config.yaml
n_layer: 11
d_model: 192
n_head: 3
rope_base: 10000.0
attn_scale: 0.125
parallel_block: false
init: "normal"
init_std_o: 0.0
init_std_up: 0.0352
init_std_down: 0.0
beta1: 0.95
weight_decay: 0.11
batch_tokens: 16384
doc_mask: true
train_tokens: 150500000
MLP neurons of a small language model. Each row is named by its layer, matrix (gate and up: input weights; down: output weights) and neuron, and shows model dimensions 0-127. Each number is 500 + 40 x the weight over its row's rms, rounded and kept within 0 to 999. Numbers have three digits each. A neuron's up and down rows have the sign that makes its largest values positive.
After each neuron's rows, "fires before" lists the tokens most often just after its 100 highest values on Wikipedia text that the model never trained on. A number after a token or word is its count.

L2.gate319:565474530473480472536528470490623509532507560478549525517505522518516526543488532469504401522515508516546446541477504525537519426456478503512445487527520477513528486451536478507474546498520522464494501494537465455472472537462523475458575502466487491483506492496533493509529584434571447505516499552481575470462447472562508560493529486485528504460479516501499565520564488466518526542455
L2.up319:535443484544530391470526498483545567505472524463478498496475575486527460428466530506547476555426529453464491567494511549505438485494505492457535546478520473426494483506521502508514383451561470474476499535565506551464498479445446474489627542515485489496497522465504505554444552465489429515546466408559542495505502479579558511481463437581538508445560474485529586533444491445472536547500
L2.down319:508476538509477514537501486498498457474506513508490530542508530615555552441473535518463531486457537432473511563453555482479499515495515498506458538440471491469492518487462459491457478414578558457490495483489516482536472557469509528499512494493491504538522448498539492489471524483556480514525486467427490450437479520486499498525574517549470406471531535298538524527452454491495502533330
fires before: "m" 12, "ch" 12, "z" 11, "c" 10, "t" 5, "d" 4

L5.gate2:494505495552534485588419443563516461489509480496544448440531508518565558530517419448488537495528518455475540511495448489490524530517505558462568542511465439530527494490513466518514541462508524498443535484513557511544472449490442504518465449514461466458523528460482505537512576429473570495492505469465514541537573494512534453417565512470491468439528465537458552507516586462444525491426
L5.up2:512543488539566438546516456579500490434473444510484456424501475486498485448557533487562509480513547416491486559532502528506524467576512531488465505503498544503496464439491501497458525510560456448460602450572432412507526457451460483483457480530438466452460547481507514481519594442524498540486534484490481560571530527487435496481577471506443425509506502461440521518529500482435467545493
L5.down2:533499521534498522413522528556519515451497503494463518547480498563540438486558536457525498489415433412420513524461469405479510553516503507479400472513513472571476480507487532550473504471486454485451486439535554474534486412462543487469472511535495471503472521478503468568428477473424490502512561463548521516543512487428530544419491500425508440485494523412488528490488530473477548541414
fires before: "le" 15, "in" 14, "ion" 6, "or" 6, "es" 6, "on" 5

L4.gate252:519429446572552504459448471488439429570501498509436515474509496452533462452472473503512475588515395530407504517520466550470466489492500495480522401505498496486492509501514522524529497481555475486516474545479482501500469516502538524583480533546484548590451434531424446459494397459534526548481513450520558469476431441532486500412495471561499549531545488521419510447515488451463525495474
L4.up252:550548531462474559453540456503456534467498504446544451482515475530534442531459489568534471497467518535480488479549587515486556519562442485459527555472416489514505498422513471537499573554531487522515479508539525501540504523505508541492585491519514453538410460503486508543473467517472428535512517565502554494499541505500524531535544466496515431513417549495411414560547482526528424527491
L4.down252:503495566492499520540507527528575541502482414453536519496550532486515455478543509491430493489546465487536481596547496519509571530553497503459538502443477439479496436545447501535554479552502487527493519514445451532448522429527492423512469533469525467530473461516473489478574481435496524474550479466534573517479408519505467505474487526486486489440484562473533475526541432457428519578471
fires before: "|" 24, "u" 11, "f" 6, "th" 5, "ing" 4

L6.gate130:513488465494487522454456465520490490611469578509521419431449528522586474533522537520514530461530413541471463515578496553486539508485519507477547498505555577558551501471462455491475504488518514500473598476534540478524510454511518456504448528543556506510465420490557502537409500510500520490487509514452495460543432464420535487481499554491533523555454435520464568446474503432480480517464
L6.up130:553559484496466527489524511526536409514476599490519508515483511537544592586505468455572541486500536472502531563564486496467485466535453517435532493513518552543514495497476493522500476445493522475504547523562503528510433503485491548547469520447461575546514474524536494498499499495404526561410453423487498472474558508472487510453487537525500594533537482495469534485526517408448466460513
L6.down130:567457465485504555502518445544532537478473467499489479527489470526510558511531529516544500501509524506454457459464507524524542555541499551430398519503544546574541558561493458483579528554506552445466522531494519424552451540467507493483532589526466487526513454525469512415522467495404453486560488481522474566538509461547517518460480488612445548547493500419517499435470531491416537528540
fires before: "ch" 17, "ts" 12, "ct" 10, "ound" 9, "m" 8

L6.gate205:521546442520449570518493518498444484495479458542552524467505536502445499519507466472584534446544531501482511489466443528534487507449472545486497455449487560587530490424481449463509506557542500518463488456508486455494456478489475458535416542477471519550503552479542480529483498486501594440469468522531415511508427516556543507487463516494533556484486496526534488517584508448514484507415
L6.up205:418432519486482525569520467488480444427425525467499511528544537491518512558503420533424477513493507513471460506495533490512450497428478492495529500461483524471474494539548475438546472512452479460517424485561460522496550529483441488567552486413576486556412540497483516414508504475495531494422473543482458511483512455523524474469523498468471495452516445526517543451433529554493473471473
L6.down205:488443517462561468511485495476505544509529477538421517501526461507500473457432448537512480492528577468512518550479484531466511499503512495474496454451492512618489458558590459540526502497519518520455511463499507548510486525535436443540506499531453553418565530544551451537494493575545503512504506444433458485558530522468516481524600513472538478542425463462525492513562452516511513537484
fires before: "." 47, "om" 4

L5.gate191:536434478496516479497497514430458483500475525459497490509473530436482539506502483427544452510465450528535489495507435507515475452515448476478440482550486472501486525574504550497461428474461437520460495493454524553501561554472492497526527508455469530515398478477544511500477474457529573517465471455479439513469521388482539537531481527459588493536529574566509551497527479489493438470434
L5.up191:442485486564433578526544568537533500463473441518489575456519481551461551442503487475525562554545592552493536500446465474510539516539561447530443471496489527414565538489538571520505431519503467490454553546511451566528427425524536494462549470539524489585558480510504583593472525447548488531447520536490472535542535476494485382453498452411513486499569456523433497499453467474501499511484
L5.down191:515499511480541564495502583455542535491518497522449583479409526606445495505487480489502499526565533548468520444468476460487489610455551408589494486504489481510569529468485461565488367501476511493468539568549486542543468489551508449475522510519474469494515498494486493570477486565509573498546485477511480445540555496439499412556498545497523465505523476542471475530502517445515494581502
fires before: "ton" 14, "on" 11, "b" 10, "g" 7, "om" 5, "et" 4

L6.gate284:473451464457565511475506466470487456417524431548489556549465468522513495467520485525478505544582564486433408530439546514469464490493504509577534530480523494587578490500547481542474489418519505484502526465518519521469530506451509484522536509475453532540485592419445542516528564516486441468499544504453504470503544441465524531453509505502477495468494459554526545506525453428402551465453
L6.up284:459543518437543483514558465485604479483507494466503491476497561547449494569454486486499440538532591456490451524520605470482483519508536497458545501463506564502511463415493474489516469431520487448517552521420590498503524518494538467570510541484498568454450488428500457535546470469500460458459565537545446547527543427503509520546534552463453568496488465514463483497548507471476505495479
L6.down284:511528488401509400482446520505486542437463551506448524508464455480423482492540556529514541539377511439521426424535569421517476518486523453542482469537469478447514531414525540493508512475441564546500533506517429476533465476507516513480545515508487547476508465490528553444484494452555533541468528507482480490458511517536519487480527478583486457614487446418497585479484436551520512459589
fires before: " in" 17, " by" 13, "." 10, " to" 8, "," 7, " on" 7

L6.gate89:446450549535515527553574560458442503486537446485473571533526527499443522530480463503529457508532526494529474522504508492443498546490451492478500414453537455503446411517504574514578524463461510653479538529506481471527482437516528459492471501462493505471524475486497533509525472492508518445449482489542569467543494485484455496560550483493487443444482539563575516523557549490496576454434
L6.up89:464417493430552443434579535452524520476458584567548412514527517533538595555542502520490479572479419446469478516552475489444501475464554518541550509514545445509500462463441450504497443465521520554508490517472496490512396478426485503449455464535396510483458499496530510478450496526471501459478487544490541493471503459515525520530487493501493438438541516478510544499477474484507539519486
L6.down89:453531559553483501475483555519473520556494499424513486524507521529565520471483508554429461535662525531564551503495489481509570582468504539537499487472489443446514470520528455438504496462417474521589470524534500488567522489490486496550448468465447514462510541459547596534497479464471469515476514463509448511528492469507483523481517499538413486440485475494550484474429560501548445512550
fires before: "em" 24, "es" 15, "le" 11, "ing" 10, "m" 5, "ter" 4

L6.gate80:505455520504552448547463533487490502517510500502521525518544381445538510487461444563508580560586452553487502522455491425480539450440492499534554435548512496547480494457578518546475560479487482479463521459511553516537462528487456461580477483431490535459530541554482495556526440454427537531556440574509541490464423493556490464555540437503500521484505423559460480547516532490461454433475
L6.up80:457528586462493567551516468466531447482471497535484470539538560512492542494440517479460494525435511520510551510522514484504560480460447479546497599500476532579588521493520480492481445508433452506463488524510497476508534547556448442522487404469466547521527532464511498497506519454452497484517533482471481543512556447509559531433549574451499518526455436466523523528483505508551517504453
L6.down80:427510497525557537507466514477526499519557511538496527490515457520437503521439506478448526483509460524499535486469498487373470527521565467472498460476539512459510554486466476498453529448424466592566494496536481513532408520492468456535501497529508558574486533508508463512505477459449556462534517552433490490505490438554575568552580495434429581486492439544563511527542459506440424527597
fires before: "ep" 12, "ust" 11, "ian" 10, "ic" 7, "resent" 6, "iv" 5

L2.gate289:592497504508489561518531498477585495497526583467438542502495538460517488515512537540499464554403511440550464501436429456468458527529476488484495507547544461534470511467524558498432495497483474460548509509454553506469507531557430418498507506502531435535498585548491618497542484451510499469491482465494388490466508403505476581447538455469495540546462491552475498582492473542522502502440
L2.up289:388449517413502518514555518546491448454517481500577510495561560451485483488457499506536385429514488451445521550489527491468424560548496519497540551511450494473489486523523464547437489491549546570495529436491534509499502511471467539509487538514532468449550467453485546511479553581505467495448522472527544440473519539510520488475466430519594442492491462492494430551561471496501455518503
L2.down289:513382516452500499483502563491482479514524497521507509475484540432459524493509472482475481563504502506475516578532520472442470562512499538493510536461483509509402553556504411491530509504486499533509512562537547524527464528492467473524495572555522500403528549599452530377551547496486503494450487513508474450523514526545519562527510454579568544482563537497460421538459483529506562499436
fires before: "|" 81

L6.gate76:456486532470353520508427464478550508458542441536486508423541483428501476484517455608460522477523460532515487571457469499453525454418456491527504498566486472499487544479517506529455505516538512394533521475486553455454514536639439478536505511542464524478533536548547491491474509546489456498549546497484532520474499462463501489509478543487542578480472453530497494443528561564479496523502
L6.up76:483564480583499507544497462434524541519560532497483540521544455553523524530468507510474510423540485547503494528474465513561510563434521596518591493524453523493502455469478506446475543480481485471504601434469533440520494544494455532552505468507542471502435466514555477492430505537461527428514484498482527448466421535425548427535533532519549566457593500514545543460498542486444517452457
L6.down76:445523477465536538428482531474483473513476492489483561429466585492544497546474501462541476555459461484491484482472499439428487579508521490564506479512494566490532556484517486533515522569580499436542579502559530414506480485462477515447493451559443518506526454474508504504500467503467520539491534437484542561482518607508501503533449439475511497542465492311497563526500529465484554404561
fires before: "op" 34, "resent" 7, "ment" 5, "oy" 4, " |" 4

L4.gate263:538469511447514527510486527524487540493435452531451483562471541543453509483548514576518488578577515540556465443506500500547421532470492535545460456543503500425512471520531507518504485482482516577472556531485497430561493477484500481424466519577488530465471483495452545493467484497477536486509506461469500542574535424564486481514520458503505492432582536513540537505557529517509486539536
L4.up263:542575452500514481447555509527449531520530520540531473440471469542510438452482485541495523459505549585555483488522492502419542438494496452498563471574508499488520473511444473532437471441485495515570554542480566444561497507529410511454553505479511476527482536495561487509508515467550579482450480522475488448540528464510463439476508479523515435426542446538500519446501551477479493569478
L4.down263:494475576502535572448458538501419465501452417464482510553521514596559424477507483439478467538538554551550484488578513479476485520511520518554526466483464448517497469536521523544504485534482513536489547502413495458505490494528362462435494469556526428448543492550510527497477493474523513436455555478488482548499494438479509470516525484509517546477516516479528486559544506443518446493451
fires before: " |" 21, "." 11, "ong" 9, "eng" 7, "it" 4, "ing" 4

L6.gate257:533483559486486452509466621509477421531475526512524533492484533491453496469522549490476474535509548488469438534402457514521534450481530490539471530472533580586445507490565508550510510472486530513493558504495465554427484618577454495560457478465528509518546478508460393552473480504377497437482489519522565559511477445514539496593469521488525476400549519502498537493547514503504534520516
L6.up257:520474399532607511455472519458492479480490527499433401531474549454475447504543485494509489521454499515436516488453476551525524456521512473511539552569495532506484583440438419464528443476398574562479503525509534491504458544533451455438476488550547531494523525536530506488492503577575507502566516473493514532501547502553505438544509479497469443466483459487498516447490513440465501527508
L6.down257:463456499520486466504471495470541522539486513392494512464516421467491435495483510479450489404556558463477444470514454530452476489473473462501547531518480407517488496473500516529461484475452478499514489472491480528539593430452475568573465440546434466493405511467503548531464488535423562575490511507527564513505513631544533472501491464550464394554472558562494501518504533554500530529471
fires before: " " 38, "or" 9, " |" 7, "in" 6

L2.gate186:498539524491417511530549396514506484477529587580498495566461499394517478523462489480489368485498455556481468502516439504490499539493524451521536456508495531467422447499519483550465433502498521569469507438467473444481515465459486569540529475523418432533499500462425586522535512434483452514498537496468562508442521485499596536460557489509521580538490487514609512515484522557529497502523
L2.up186:515501526427525555543484547472458511500506526486539572481509582462562557477514478496599534476585513463462441453492455415439508448497506420572459503523500490534514473555551517478475473487531501567505490471534552516492565523503588523502520564498512560477460535509471558508497521524395504523450560562493470512468541546472489543519577523550474486565448529504492410486533515516506472485529
L2.down186:512472553518505465483520466579496483431471411451573478508501467526448477533575532469546466495470457521485539531524452507477499531522452532485502471466493495481489528493561447423496565506409429446548493524486560440525484524483513448491527499489483475467472524482444474444516488561459573495512502456529501572555500525518502506452464403579403473457442571546438525523535537510477485486391
fires before: "|" 34, "and" 8, "|\n" 8, "if" 4

L6.gate296:503522445442575494433502448503473525484471517469445511517507526481549512504499485446511525568559551521581503473472500534455499491484435515445467486565586486531464465485449496529531464524511461550545488463518561438504522516406474517497455491476529543500502552440422474481380478511451492524542430433516539414496490519443491467505489492464508445525447496521535599552505460454508478472517
L6.up296:518456482450498428482453532485517470452486455499454402493520515506512459475566484553514587542491529469527463521521509493472487503513546473527537435529546540518533548377527544572437493506565445506542499482470489474485476539529462506490557517453455476547545529464477440501564520463520538470479479453529510438538500524542471487502492543492463504543519574496488480452580518500450522479495
L6.down296:449553478433503456488490576548477514501456500458575395522535559572532551528488477523493471520465418490473472483535527511483486462534488516468509489563513491506469464478512517552481502473547517470498536501445541555563485476482544475450542502456567458537489534397509527558552493506501470494451555436477495525476571575492492497431470463492535497457490546589513540527479459428573506527398
fires before: "ain" 20, "ack" 14, "ad" 14, "av" 8, "ade" 5, "uc" 4

L4.gate366:480596536500467532576426523516484607480521529596378569508510469515521545463492502547443496520520510526441503450561513546619573518496474497523493564483495466476512555495524489496557487532515474499516515549503460479573521489554544570503482540473514510499459492479473482510487495521520551526471511522480529436503540527562507456532520476507564467552551515526419480500553486480454527503475
L4.up366:511513509458627517466469485487481528560525497518511518465519546502537552468564511435410530584460593501494526533481510505526545512585564548488509513506498555507527525523523569469431383476431480470494485521505407605489478482458478525521417458500527555531527501517494540503451486497513470493456536481583495535601587503541484473491515471546487541435531518495457514513468543447543449502513
L4.down366:558490538402455459526493430486458466502540500526529499500492541542501516466557503535514506445486503478511528535505476496483564478511445528467484494560494413531480481542471470500483536515448510543519506504499472506518405490507472498499521510587516532572558500474477479496478507506519497447543516513439469523561490461457474461542457527457440481538426456570413495437505468479489513481350
fires before: "y" 30, "es" 24, "ical" 9, "ies" 4, "ed" 4